config = dict(
    n_layer=14,
    norm='rmsnorm',
    qk_norm=False,
    init='orth',
    schedule='wsd',
    final_lr_fraction=0.05,
)
MLP neurons of a small language model. Each row is named by its layer, matrix (gate and up: input weights) and neuron, and shows model dimensions 32-159. Each number is 128 + 24 x the weight over its row's rms, rounded and kept within 0 to 255. Numbers have three digits each. A neuron's up and down rows have the sign that makes its largest values positive.
After each neuron's rows, "fires after" lists the tokens most often just before its 100 highest values on Wikipedia text that the model never trained on.

L4.gate1231:133129102133097105097130175118148095115110123130138141143107150134131163148098127127204104113128115121118123129102138122130117101148119116106149081133115127134180144144096142143167155115161089121128109131088190110118155123143169158118157092138096115123167133133137115098125136157150105120171137143091154126109146132157169159156160126115122150156147128090111166114141148138084149141163
L4.up1231:147156117107079117160162148108133124124122118117163113172082125115133147128113175126147156146123142092149131119109103119137101104121134120109151117110124123139179172127124133166139123097134068138116121164114121148130125085131129169100152130122108116147142172125115151096130108186157102109141091102066156141088109128119122086147127113090115134165102108104121150123160158160118132145153
fires after: "M", "mis", "is", "May", "prof", "Prof"

L5.gate1156:149098098123133143140097072149134125135140135148115114149138158116141138114121143104125176105088133115106120177128092127080111098129113089091098081139122112137125154158131120055124196145152139126111148089082092126108165130097169126107170117098101125129141172111141097137131135125121133131170170128083127093112113126152135130114109122115138156136109098100102124102123134134113132064172
L5.up1156:105135119134143125167127117170137111117134117155105141135158110167131124105115116152129180135113110127099145119122125100161077112130098060126140158132136134118143145122137171109153142124164123101119150093106159111120085157124145151152104131102125137153090148132159135137138114099136137140114155100108125142132106157170135091131088126134094126123121127119091091142148113128109157099128
fires after: "d", "km", "l", "L", "m", "n"

L5.gate906:142111103152105100129113126127135132153124177103116105121136152141098110108095127117143129111184138136153143125134108127167174125077128142123128118129175123120130119102131106097109149155110094143134137103147134140141128144127098119132140142130124125136149117103121138113090152151157106209162109155100144179115101153107107126102119155097115162145116146127100137113129106125121103129017
L5.up906:157110142163119135139117136148148133115093164123139133135172115136075126099132124130130105111147120145127144117128137134166103138175130149146147124113095104127157162083144110141097196119162098089125154144147120143177118137127121140088114137114126188133123129078122120100113179119169134182177157118098101152127112134130126122109120130110110131121141148151124125125116138095157126158081
fires after: "H", "K", "Y", "G", "h"

L5.gate879:163128135079117135150138097085120134140125093102077123132131158161099134118139129171141143124106144102134111110119106119150121133111098121182143130112097115136097130092125100154138091117125127145106108116135108127118121152120108164147167091097128150120088165106140110128139127106101119144143100094139114123136131112159111112087171125156146147083116162111169130134137125164133087132120
L5.up879:126162126124128108108126122103114145101083109169104147162130139113141112120128132093122154093130122102141124143126128120125134077113107154113123143110169145147120125154125133131126137129121103113102155105127117171097109119109141103141145085075132129098131136101150134176140117143116129130111155124109130128116103175090127122079125146105119119165114135116143151086098138124143090143126
fires after: "S", "P", "R", "Com", "s", "r"

L10.gate590:172132119141099171106130149135104170115086138130170100114133149087151134138154124114128123150125108113148126148103181105124137083141131137137121143135155122134128111151079167112112128211149116124141103088155115147100140078143133162123119066138155121121116069154107123148095143112104087111126083148151142146158129142134154135091149128095138119127098128120139123132112123154127114104123
L10.up590:125127113090108150146159115137134167164151142145117122144131135099128158116130106121130144167108123129153130150150105111122138145219103100110118162133134139142141138117106091136131147119104087135118139146147099146129113118134136146120134121143110087110159107126112109126133136152146140131160177132134162159084136176116160137145083125142151156125153148080123154120147127096136157160137
fires after: "| ", ".", "\n", "- "

L9.gate344:142176146133123118120169139118082138162084135115192134144144123143140156129106128148084131150090156162111134128155110144104112169144162101176156128192116159135160121129135119173167156155108130109120162140099141138142109148156143113097128102112114107127141108116150094109138135135118126123117116134142147070143147095187131141151126106132143145113123125137106129105133137171121110140143
L9.up344:134115101162100094141069127127142123112134105142096128123132134115142127142129126106137123171120115114160104135113111093134110167138115126125136160113138104129140207122155103106136104105155114139123123120185149135100154129137119104141124120128099151161120127116141133177183143104127117154133096126127160125104122162170146121120153154124137087154148125119159113137105093138139148172128
fires after: "M", "the ", "_"

L10.gate718:130134108117101096109111126124157150127173107142128140078105170104120182173133112141113167158148138109118140142155120113097099162128124150102114126130138116109137130142140115147120129173125159124147158112126119126111113143120114125125096153112142111090135112123133141147151083160116089099150155128095131136138116130151199089137093139149110088100126139130136122120144124116159174142156
L10.up718:097136094140145079115123099136131136121125127106141108107147146151132160120148128179110126104116123163130123128139147104140164135145178085119161127137109105107124112135172119128122153097141154145116118141126171128141109109158152097146160144113156143147146150096117143170130156101162147102095116139158091132093148128099127175118132164147069127126131103112127076134098121130116092122145
fires after: ", "

L10.gate1154:134120129169143158113093139105161138178105117130124144170154112118112118131157134181102157160103132143134095074105150138124137114137111133144114112155186112122191114122137129131086136108071137095141111119157157160129132106164153128112159117128124150123128145117167098131114146120157134097075109148083124124075135131114110103091133130107137166098113142112132126080124124136131106161131
L10.up1154:124109130118124096169150132127087106136168100116113135110113137079127088070140108119120108131102124153165120049091098167150138130170148126132146129133093136139166108111139135174164160134113136177080162106137160135135138158127102126121140148140152157117148123146050119116167134105130159124121104109141099134157072148094127143119094085171126145128148120124176083129127113169145083155119
fires after: "\n", ".", "\n\n", "Tw"

L5.gate745:118106125148129142130134152117151126113119094104127140162093119111132154124099107120103114135116154138115130141107153087142112127110124119096212175162096119127147157156142161124137121095148090150150110159104122133133129095136135108158141115129138122164130145147133125116128115131090129115143111149107162129146121127148104084150145107139129134150145162076153108092159118091117115123109
L5.up745:129110133128135137144126132139131122124128128118103147165156120157152092144159136126100110135139159112111137134128078152088114107138097119120137177139131151099108135169139152119155127172130141103130146140114143146111087123151115136140185156144115120104114091098148140163155144144112152120147123148115111121125107166138131104092089136155148134094133120155164126103145158137108100157133
fires after: "B", "b", "H", "j", "J", "L"

L5.gate1071:121146170103146145093086112134104094103121147168077100154103108130139118142172124108140108101140090085105110129132136118181143142091114125147091107179118111090095170148097151128081153107155139122091105119157134154157111127116146141158111143138133154128172097111143092163116173115118140115141130141124117142107097150116142146115156115149119116109134124137110177129134103110110145080145
L5.up1071:115120145135136156124126104150128131144076114174128090166148141143144144101189141153101139120070151091119113129160122058107108118111116102126104077162116142149160121116116115120110155137094107115107112112147151174122121130123120175124123113141128156132104134142146111140143087121158106135138145153140134142116133187136143098125155095123121123156141112125104114126118122133163141090138
fires after: "L", "R", "ar", "gu", "l", "S"

L4.gate724:077090122135112137149117146198168137128115170130103136112144087133134118134118144129126087110180101122158120123100122113133130121108137115153114201165157131134149112111140171137123166128107132137163152119151169101148111105165116131115132109153109134123150062102124130085103194119090112161153130108100125132113121112093123116175107183118111135133145135160129164115157131103190113081127
L4.up724:120106113145097165130147124096167135124111151106130105083131145135123124127148158131136105110131076138128064122112124138135120128131142100151151115109094100129099135156133172129152141141124119112157167155098113119116105140082103109135130112125133115105131091144125133108155100125190086105174127147103156121154118153133135106141128129087133111121151131129156078150122116131157112131114
fires after: "J", "G", "b", "eb", "B", "H"

L3.gate703:131151110132129123108096116127149144111128145128138140127029139143064129144125122133095134134118127151169197147111142138103098088097136125129111121146110075159136106131146148122154095112161113119130153113148116120122126134136062146113105134117160107183152073108114092134080124124138115088091113115139135125132155158128112123109115104124123116116105125108138101152138112132120101150150
L3.up703:175159093086134117089156097156134140153168107126084137129111110130133133127107157132138138117153130087124129118087141134133125083135148122133111122122111110149184127127119117132132118161152122154126148115118148146150132103097133152101121138118160097126168126153147137138130094117130143106124163172166138165145112096139151141153115146118167164116126150131190117126123126092069186099117
fires after: "| ", "UTC", "Total "

L5.gate113:134118054096154125122106109143154124092113150131083127096086133201119172121065165128145131178127120144153143105103111123158154120116096155101156175164116151108124094137132129153117175130122157137139140116147124091109134153098153095121110147135105142096110143125095139113087132142120108120112136053118136177111140103169135108121161186133144133089152109148145118089080128125132097100108
L5.up113:140107100121141127149123091133135129165117134086114094107105105128120092131126107126108119136144180142127156101166149115122142091135153162177135108114117115129043094102118137115117105095113074153162126104109096099083170140059155132177106133130129123163146126100098132090147150119137154101148119152097109132097120139092124157120100120147096148097123141129174146114158112120141146128133
fires after: "B", "H", "b", "g"

L9.gate387:115156078129101147157131089123135154093134154115122115141179149150156161152154129142145098153136111169155153119135142073133128158115122112152089141128147122130128131172113099133118157137134131179095150113153153140162062156113108129119147117131156101135125134123112161139140154126136118128125165138115121126084145108169135125138109150108110109172115131119168161111148113112125146129135
L9.up387:112129151182138099097141106118144154127171081114122127134135112142156138099168153110143121096108121127140148127137115107117147120147152133107158151125116134136112110114127109127114144155113131152142103147136124133157101084148107108141155111108128121163116147088121183123105132141112124133118071129121136137195105074165123089098118141090137121122112094135116114158112096163127171142129
fires after: ". ", ", ", "\n"

L5.gate8:113130128089121133099118141121131090142107115138136133161144112156148129134144125147104138121114125108174129155156117093148104128117146137135082149088165146107141113109139090135183152131121175187130109125086118092150082124139143148167155149121108176144107196099116125109170136109060154112130100144118124106131156147144136162098138138141121083105152137094168128146130131124087131172112
L5.up8:137119090121147137116100095167132138122154142141140126128150148123138135132098139098088134095142129147133126059170096130159183138145147103118110161153119120165104127089154135127165135114170105151130174146050096161077102137096118150123106131151141123122130137040133195129138127106082174148120143135116098109157123156160146147123130146132118081112148132147136141100133097105131101142133
fires after: "R", "S", "W", "J", "s", "H"

L7.gate1214:121156117120141117147141117101113138159107155131127123145164113147142116108124165136108167120156119096120140111112150117105132111141141138166097128134085139131133137146119094155154135139167080152146143145113086147108125098092130130137158140118077103102157136163142111108124122153100087140117088152108144146126108138105124158110107096103131101155139143154127125134124089107143104143134
L7.up1214:138126123086158126109081112141101132099136084179136175172112128104133135123108121098107104116118147149091165156088128139121116141142143120135077121158124169124116145142100159158121111125116088129167124154157095121146151114095099132161159104134138155119078133118132139138126147127152143154093167185132129150122149109125114124119127155139182183121064174117125149137139093101102138131144
fires after: "was ", "is ", "=", ") ", ", "

L7.gate264:119119103181111107120155110155150131137143134089149097111148142129151147144134150159159113100114169132092124143173134145159121109109120136146104145089135098120152113104190128121069190135109134141152071099095140168123125125083145101079134149153114147140090120123127124116147139139123117147081109119133169135112154165092132116111125102102119151137150118087135127152131108121139137144120
L7.up264:095119151103123133157138132134136132104141139140082121116096109089094116098113138120089131125095129142125118104159136124144145121137194114112141129143124093104131128078104121127121113112145156152133129126108140075067155147125085147103111141166122126136121143131137131105101148122148109157131099130152120065149153148133129150091120119154147120131146156162106094111143165090144151146128
fires after: "S", "s", "sc", "F"

L5.gate340:125116130110122112146083119118157123105143124102146152115138182079122100108088148122141149156118124147156133133115148120109134112113139149121116142145154114146069129120130142118137121145144085119154135117133107121145118092175145188119095092138094123129119132075112141111103144119131163103159130146141161190158140133078143105198166166109105159147127132145127103132131158137133165142099
L5.up340:145121130126127130114119094159112123133141120131140133093105150128138143120127098128091099127142089136146167108136145063069147160116114105107155110155140142149135146120099147145128137186137129122166120122105090085102140140110118119133128086112170114139168148105138161116096117119137128136126120113084146134084135164090151133129127125125108141133116113150111097156169155119117112121122
fires after: "G", "f", "ab", "F", "thr", "cr"

L9.gate1032:160135133143131140149069129130122150121148122093126115162134146164133156141112129102091120120143096123127130092152153143154114105151123114139142117133119133167097140108090115107121115144095133130119110129157107103113166109124125099108158143194120122146114153139136154150141117130127125129141118114166110137096117106119122159159112134076159145145103173132118127117111100135092097127133
L9.up1032:113137155111157125137139117147117139101134162145114101086146161128095109115121178123144113145092156170134134150120126138094171122128113112144128105118122123110084106096127106125090130116156099167117119142110146150153138130164147129175105144119151108147149135057123135101155179181139159142123154130130150156133120155118112129108156139137113125148111150125135169125147143099144138139099
fires after: "E", "O", "D", "No", "la "

L4.gate943:113118106140116093137095151108098114096129153143159140130136100114165109081141103142137113134142152157102109120108108120164137121105136095146108098141174123139128120135105106106122070159122103165134135147138134115166140126171115111146085098142147155084159123143102125116137146174121160144123110146122135139137125151098084166145127106115123137175102109164104112145137147144097122121118
L4.up943:145111098144182141120171129099147143137122138148151140137151094161173148117098116144127129155103094140106116122139130139095152149104129145092121101121095133169101168118085138149138156139166107118095127082130121148163128136111115146123132118148111138086073129128142109125168100126141144124134144129097113140149126170166142165105118091104102129100126165189128140120135092103118134183135
fires after: "A", "M", "re", "k", "inter", "K"

L4.gate272:077154091127104099091089131092148102120105121088099133152113132134105110152118102189104151140169122106117158150100127160133142130122144156104135107120168148177146150152096139111137121144200133108133141135090130077111113141147089124134161093119202132121113083111134141184118138168090113143086126148152131160140131143128122169119135109082116109130156115121128090120144078142122151132129
L4.up272:123126092138113122114172120104131093129107154138098107161104150122142143106096107177104126136143104134119149123101126114171119153130121131122141086143169105106163136139150114083149097113111119142124144117071125148145162161113109145126152168105172104169145110120178126170139096133128099115106099129166145167121158172164162169137138119109131093128133145131119092113114139141109142121171
fires after: "| ", "the ", "high", "im", "The "

L4.gate232:146151124156129142108100138119137108115138190107162141154116173145151091120171109112125165128107147129135145118125150167100111116167117137153123145133141130102137123122134114105096155134115111130147153089070138107130118155137100114107148115157107139141105184094134109134137084120165124105097087146144129157125125122121138114115160091133138144139154113152159147169084135129119110129107
L4.up232:136150128119136140117123157126162112088118087125133115091163138112141112131152120146144097182082133148085111143186110128158151171129112123144135122133132125087114156087112130109167059119116116133109112140056139111100135120127127114161163124121113136167135130152144142117153133136159160121117131125119134108129168145129106120131152096160121112140101126155174138135124160127160117164178
fires after: "L", "S", "- ", "s", "Res", "af"

L4.gate684:164137097107118115110129128157126122144156099129123089138097168102136092131111132144178182116089129111135093148096136137174108155109112133143094125143094142128168113116153115085114116121115109112140109131133101088110123138124160143125132113168112137156112137104141146136166125121120113077099158140123111107206087147137131141092143112073139116105177132098088124151154123156140110104153
L4.up684:149128099094154138115140147120136100078116126125116138087130127095129149163131103120064154155131129136090092145144123132153127100137157126118099160132121116165152095110120156115126116090133135123145117121094150125126135152181076098075122117106114123109096110118165099153135118132114099121121141140135130123099118090102127153129096103159135079120110117155150138147132116145168159169135
fires after: "s", "S", "N", "c", "n"

L4.gate234:098118102124117098152113141152152137136123099151123111184189169105154125115151122126122127129165136133171136141125116129166125078118080112150123132117128146082101126120154111121148189093116120115141140104111125132078110124117128128099117096078101107127090117090131119124126121112121101147147146162102090119111191133133164140101110101133177103126102109121178106128157106110120149100140
L4.up234:124120136125105121126159145155164126130121116129178119137166122125105144104144111134140175124145128163131150161136115147122131121123175154158106125115145105143127131094139137128129097126124115134137130115125155124134146156125159123131120109126118112125115137111146124114135128099142119158133142139117110117154122103150132121111116113176087120140079092088195078100109137160126109114126
fires after: "s", "S", "J", "ass", "re", "os"

L5.gate22:127124134141107119150167129160116131105113138128124116170154119084107150151101110130142118139152137127109104163135125148145113128126123103162140148159123112144118149119155136150088171126146171086105124154120124161105098161113140066102147117138148095107139172115128108107150146131115107147115101080154119094173135174139118127126121099133144173133137174099171145134161141133086139123096
L5.up22:138148130113116136114122142105136113131134104118103138109090152113112114147119147176110147170136156133126103104128186115123123136105110124119113099111140121117132170127118133133226145118170102161118147134127111138149100117146113085138126146107155092143143084099097096132098162116131101114135139119103087095098186127097105113103158141137149102182147126112130150114117115096096130111083
fires after: "S", "Sal", "An", "H", "s"

L4.gate639:130110144111132118074133125132140102117118104116070097119099121169126117128148125162143144117101105092145121106145105087118096102109092124125133110147142122138126119113118154152125133151158133139133159137096116057128110093124128117136109109119077154126137138141171157135121151109132146114163122168120173118105130110076163125133130134085117145137114160142144151148107135151177151142156
L4.up639:145128136130106098168102118124155166120116134096131109115120154164158136137080125148098107077136134141117122095084135108148155127121066126103124143154096092124101143103114138139114122088133112121105147118110092116147087137106150141146086103131129112145168160147155144178122178097131134117148202083100156142102091134122183110144167116140130109134139120151179131138130142144120090100141
fires after: "S", "s", "L", "R", "opp", "Med"

L10.gate436:149157112135115142093115153138113109110151121097143093075119121143060151133126069106151126101115152150172138143141158145119153191117150115129112108137107133134148139111116129157160063134113147125077087127130176076151118098156138132123130131130106153151173173123143090156108126112136125127131142124100113126119136175117141179101132153119134113122125122093115141084153118117097119142123
L10.up436:129124120097127112071096116082165147139088129180179153132153127140138186124107129127164111072121110142108124146144096126117098062125155099139130114112110107151117083126148085114144131141126118117111148114160138122132126092172124109140150143153119106111131109141050110064157104124121137122172132121128088101105149096127123139100123101141182112124141105123137130203102146077148145113120
fires after: "| "

L3.gate363:138151151113127127114113125131129108115139108113106090149088171160131111085129133131136150149134104130144148136138113169139161141164118086134105148138163166141126136153143101147155161122089162146103115130120126081113123146111110122103133090133157140170115108111103082134103174143174154127113149158122136131150143157168146189123077147127100147046138108111123126146145089182133157127101
L3.up363:134154172079110136082129112153163104128135097131121117118132141130096148101130096131104119078134158106139153183142124146142088135119175115154124127103146153151192131136137109109120153130090152137132121121141155164117119091115108129124131104108173097186154127145112085134163127125112116120122202137141098120150166149187108140110102091128099161117154129121088130141127087125116133106150
fires after: "| ", "–"

L9.gate817:167072123182157143129124145117185114162136107118154113118119147129120127107156152114131098127125122122155137157109107073112096111107162113105124122124177110131128145128125145088117106119111140184134135103132161134093129121143133137114124105108086132134136163144116118086104152133159111072095130119116133117159146152157178094126157106127125129118141138134144160166110136122137144107092
L9.up817:131157103135132135146085117145098120135131094111169121161185177067193084130123100139140130128134167164155110142086126117161150127136118100124130150122087103109134124087088107138086151097109136106136124191102105116104113155106120111102113135100153128125140147079089142126146097061144100141137132149139075107154132134146107121175101109153116116142147160149155164128150119087105062112148
fires after: "S", "as", "s", "h", "S "

L7.gate498:132110137169147140136199137116179124098124132158109099091098134093092162180108129132132119189134103109114151158156130121150141146101184145122131103113114099129131174100144128076114171126105168118133098120108186109103162154133149124082157120133085143135107143128130106154118157128115161136108090114126117130118126138123071103116155129084127134148132150106159116122106161116133111159096
L7.up498:080098125130129155102158134134170125126141144098109117108112167133101108090132124165111117143143127150129080113127058119145144102158114131144125104149122151169157149094134173186152143120088090147111170136149129156141167125117132146161092108124110130117151132126127121121116157101107126126152132136139133162134124133154125081135123156094083128148167104125151141104125116102158134143123
fires after: "\n\n", "res"

L5.gate376:115086145182119144163108109082099127095110126115116106124113122127126141101155143119156143135099104138130140140136139120137120154098128121156166135113130093093133142158150130169098067090077111106191147134104119130125136144079076172112138127157145128086145158145105110130099166149134112132181154097122156129133112113099123147115099127182168126131150099076131108126063133112101169102111
L5.up376:112118112119107132149153132116098128117111106134128112141131104128124161076135141084144099151134125147144147119121096134119136116124103131145133157136087153137133113153149156162115113134135117112122122116149106115134115129114131130129124133181129138142145093133178123156129134117076157126106101152130175139174128129128110084093110130168132149117126097128154118114109164142094115144139
fires after: "b", "B", "D", "ef", "Du"

L4.gate1085:131077107136104090124109109128164112139116123144099128174108117115167149187122133150130208120199114137127146128130165143138128117143062130152127087086123127145177134169111140098127137112072103115104144129142138138114096131140110135116120145139137111121096120128130113105109139098158128130143132129099140097115137139120122144129162127110177136139142132109132160142111153055122120176117
L4.up1085:157103149109154085114162139138124154127080106103124165134119139060103153164146157100136164191160125121138141105137173110120135137135098115120148090100110106127187132135137124108120160111125140128109114170127169107174122142108120135135169104123102100153138110118123154140137154119145094144131118154126145114147114145115178138145150088072168127120130154106100130127112149094110163156145
fires after: "S", "os", "U", "Su"

L10.gate780:112094157113113129112113115148124120112131165128150141111125121163156119144145098112127139197141127115107127136141142114103110158154119115083082115072159131124119110133074151169119123160218099150133154113121117068120093128126117142094107105134153120099114113136125097134122158115136139114099091136099125103111121152102121149097122138109109164131142170130165131126159127178152158057118
L10.up780:154142113097125105133120104119103143124164112105130100137094090115135121139154092112127131130156092119080130153121119134122125153125112158104145113116144174106151162128126112105103131098121111137093114099071167121090108140106117111128103089180190100128169115136130136088173122131103093112132112155139093128134120127145178158133103089107135141125114121096175119171131105090132117140081
fires after: "| ", "\n", "C", "(", "in ", "), "

L4.gate966:159125102130161092120064124140120109133122130120138162153161119125132136100115173117133153170179114123172132136134125156137134121097093124163132107171108110128133144168156107124147105120150120121135179115100123175117160135093122130127078122123097119172115130124112150122119141085163100102141128162107099153115133125108088153124126121119220159126140119106163110136136101109123095141174
L4.up966:179126164123124157159156121141161103143150126087081098103103168147095127161140137093176153186126127140100105149125120113138173085139132139132110142138102145099146134116117145094142180088132111167127114125163159143128151128129108133151153104090072081164136137152144105123153132149141141111146126149150107132127125166142120154104167121122140114135145127100147132139154110115139126125147
fires after: "S", "P", "O", "p", "os", "L"

L9.gate1011:182137106114088157109148142143110127120133108122114121118164129125108112128124125099083150119111123129131108135126163111156100111130117073110092128137148132104178157076132106125144145124117125175131115157155132114115141099131091148110118101141127167149146109165175190122121111111183175115108120118119137103103147148152128103148115100142144125138115134146139186129142139147125112113144
L9.up1011:119144133146096164139170149143122119145132099116172132093162092097140146090119101085171173140127121145091139144111150109085116134126083124151168093162080120113131145144092163171133163126126089116124118126149149109154134081109064154120154116135144131130094094154145101143140153106126139126065113128157141121154139125128142101123159124102107128143157145154129154121122081140116134142112
fires after: "|", "|---|---|---|---|---|", "|---|---|---|---|", "|---|---|---|"

L5.gate738:112118142158145110130106150146133139130072156096102127087148123135118149107133163155132143177123150152169181107123127120127120105147132117113135104162163130146130133145128124049082132147075135091164177099152124091111156140114147139139076127107115116114130136120126093132137157139095159097137152119114111138112150172128142150148139138165164140102123138118120079095121154160137116088123
L5.up738:120132136132147140150106088127150120128106189103149118095089145070147119165154112149096113147156101117093134127095144118125116161162168117127138081104161115112132121132106170108135116133089109126109139100120125083093143077122105162112129099106124144147138105148059093117150107102086121093144132152166097124142144154101119179107138163099100107129115110098130128157144119147073112157117
fires after: "b", "B", "ob", "G", "g"

L3.gate792:161129158153117139138114125119165148136109115106113130135130142175135110118089107138126143122117109064143112173121118118104089126118101090139128122154097101143126140156137100133115127149161087116158146124164102140103180133110143143135121155133124141146150151110115132142134115119160144119138016161129124165106115179121135162177118131163129098113139137123093150112135123107109145146078
L3.up792:124134128089122103121112137110110121127120085108177135105104123116083136094161120122131115148139156160107149111152143170128124110122192118167059160109177123124111112118122195087135119137119125061073110153127102127121121158115071129086079115147124160065150174139147120138088083179101091154119155125062139120163142092138129149091156124100157145162114098117131155150126133135165127108082
fires after: "=", "\n\n", ")"

L9.gate531:148154108138139134123172080129147127138116060082146115165103101093103158164158136130151129136113075123147098162101112143155109156162128137124164125188116136138157114124125135134150125097115097120098138113144131154159136097112151125106153128116137110158112124147118104102160127119143135139121112122115113109131121140143119133134159140161115140140144114103128078164136137133120105116153
L9.up531:149107167138161094119123107092108141136145140122106135088170156098159137130153113100162143099099151093122100130089129161145081120141112114163151165112153128134148157138131088157114068184116137096127109119184139163109121149180130144166092125157061104109115096117117150123105123100101093150114181144128142123106100147106156058106123144130126091119117153139158130134113136137099113153115
fires after: "an", "M", "par", "por", "m"

L4.gate664:124119087141122144133112141150149144101159146129120064090110126110146106145119141110137147130141157121143132121151103120147137074109141111142127101126108114098167178112108122094146148115135126158124145104099157118096143128175143138108116084116121140075134114166126099108128162154108122117126142138093140158069132163106168115131108144082145116078143119111143171152125169101159175148150
L4.up664:145109115141099121146097171125149113141183128134171146187156147130114115122143125156104135161143129118126089140096127137129150133108156155105140131131141096127156158140122147163206155159125079110105141123104157147076125153135172131090180142087153155061082153117120107144144112119124103113145148113120122125104138170087107144120149149122111169136175093101108184143127141141134095181122
fires after: "\n\n", "S", "a ", "=="

L5.gate1023:112155166176128122142125115110170119125158133101133104128102124152118135183116152112138124150105108130177109188151100127106137091102113134150156143096114110097136110131142157113138164076101125108141158139134141152085095072151122152106151130130156118161114134081146125133073159127134128189128150125101122137124156151097140130167154153136125135139120101104110130148168126129096120105148
L5.up1023:136161100178062148144155108138139089094103120092132109141125108161095174110162155109143132177152065124144115167159115108124114117122110121139158160104161133101156155107136155128143141124109096102158135111142101145114108141169113115161161095090140078131114085140110127102139148108092143087113124129134122115159148154141167130142129114140127155118112117116138147116130159083135140112169
fires after: "b", "h", "B", "j", "S", "H"

L4.gate256:141123149116116086110096131135128164151130113134182102125156136130130084115153136218130155108182174104142113129161142131106144158146103134155130110148146144130103189142076135121151139142137133132122148114126136144108116148148094103136142111097121123139139088089093181117145094092124142109115146103148158181094169109145103155125117115118106164135135148122113138127117157101130120153107
L4.up256:135144163122139116114143109121151123138133098122177131120115181149139162124138136139138156143110119110131084099129136113105165133136105117100166124069117089098089124101094124154120076123177124152150122118082124156140146098139177118153129112120128123135109130148140141145086102148128134113152083153125146122136099116141162155151109156126137141132076125140127098131093123142104132100118
fires after: ", ", ". ", "\n\n", "and ", "that "

L4.gate932:129154114122160142118104120106119138130095115106111119097137150134141141147101137151187142116088128130185095084176147170141177149138111170153160086127133141129153122119129098099113122129116127131123130174129129150117156123122118072086182137168128136127138181101156106152107115123154128158077139079159175148118136140106127144169142134159099084129134130154158118098117099136118131117131
L4.up932:121147142086137090126135106168156141147131120098137080133118126121116127106137140141148130132125162117074110120204145136092142145142129127137125114135140163133106105125127107135152144089124098146127118140161129161136123112135135151131099112092168152091109140123137100113129136140202104128158122105158122125149151147127150134108130157113152101149120155139103131132145127155131141122098
fires after: "O", "A", "ollow", "a", "E", "C"

L5.gate1220:135128151152126156152113130123129162111134133143158153111088140093150133121145164102096121132160110129187112113121130150127134074098169155111082132150124125101136186122116199092095097150140158086171118173153119133146108137116084157142070126142081130149164154123158177120116178100133132173131143118132154142217138106116145100114155111114093137129142124186144135120158129125122141074111
L5.up1220:113120080119080125133132152132123124160119140118158154137118134109155119145137135106133104135124138103134124168147129107145139129111125124127127127101125120122164173153098127148140126098094137130138102125144127113132106094128127101124176117138143085140142114157117126107119131143116143092140123112117092128175093165127143159123125133165099146153160132117111067128132142127107127135109
fires after: "p", "s", "fl", "qu", "n", "c"

L3.gate948:088114145117144133144079118109143093136114163123160143146122158127144125109106120137117140095138176170151119126103134134128142128140151130116117141089133141124112143119121130111148111151150127135149133131097145122125137158165141136086164092165133106123119078105109094136116145140113104105122087164145118133119106161137169117151162107156135103104140107120182084103155109138111173138106
L3.up948:098106149105094116136117141144141124117133134130158140165121140087124115140106123119143157145144133140142169128107100120113145165115122129117104143124161153147101115102174145143165102152061145106095115119119125156135140117065125135087101119101134116146092153155161101134150093122138139113153095143159113116089126140144092147100101091152070151112126155158132142149142139123115146091144
fires after: "| ", "- ", "==", "Gre"

L4.gate92:135137156098141158144131127114162127103130120175070148163142113149143119136126137094141118131108145080157158080090146117125085129130140138078130118139139137143112120065126136092145149144118120126145083115119098117147095093161128129102129137122131119119120145085168118103088125087087154123138143165143131106143098148072159099110124143175160110094108167102129150119133148049164134119140
L4.up92:107131125114118129151178109123123111132126120147154131170087140162123156148093116096132101113116096140123121121154115117114129103136125109200128127119132114120106127142107089109132128092129094165148137099165108160072088116103078150117121143147159136128131128097093114138112122131136125107147175081112152122146131120119118153096093145165143115146105102140138099076137121148137108121120
fires after: "R", "h", "P", "T", "j", "S"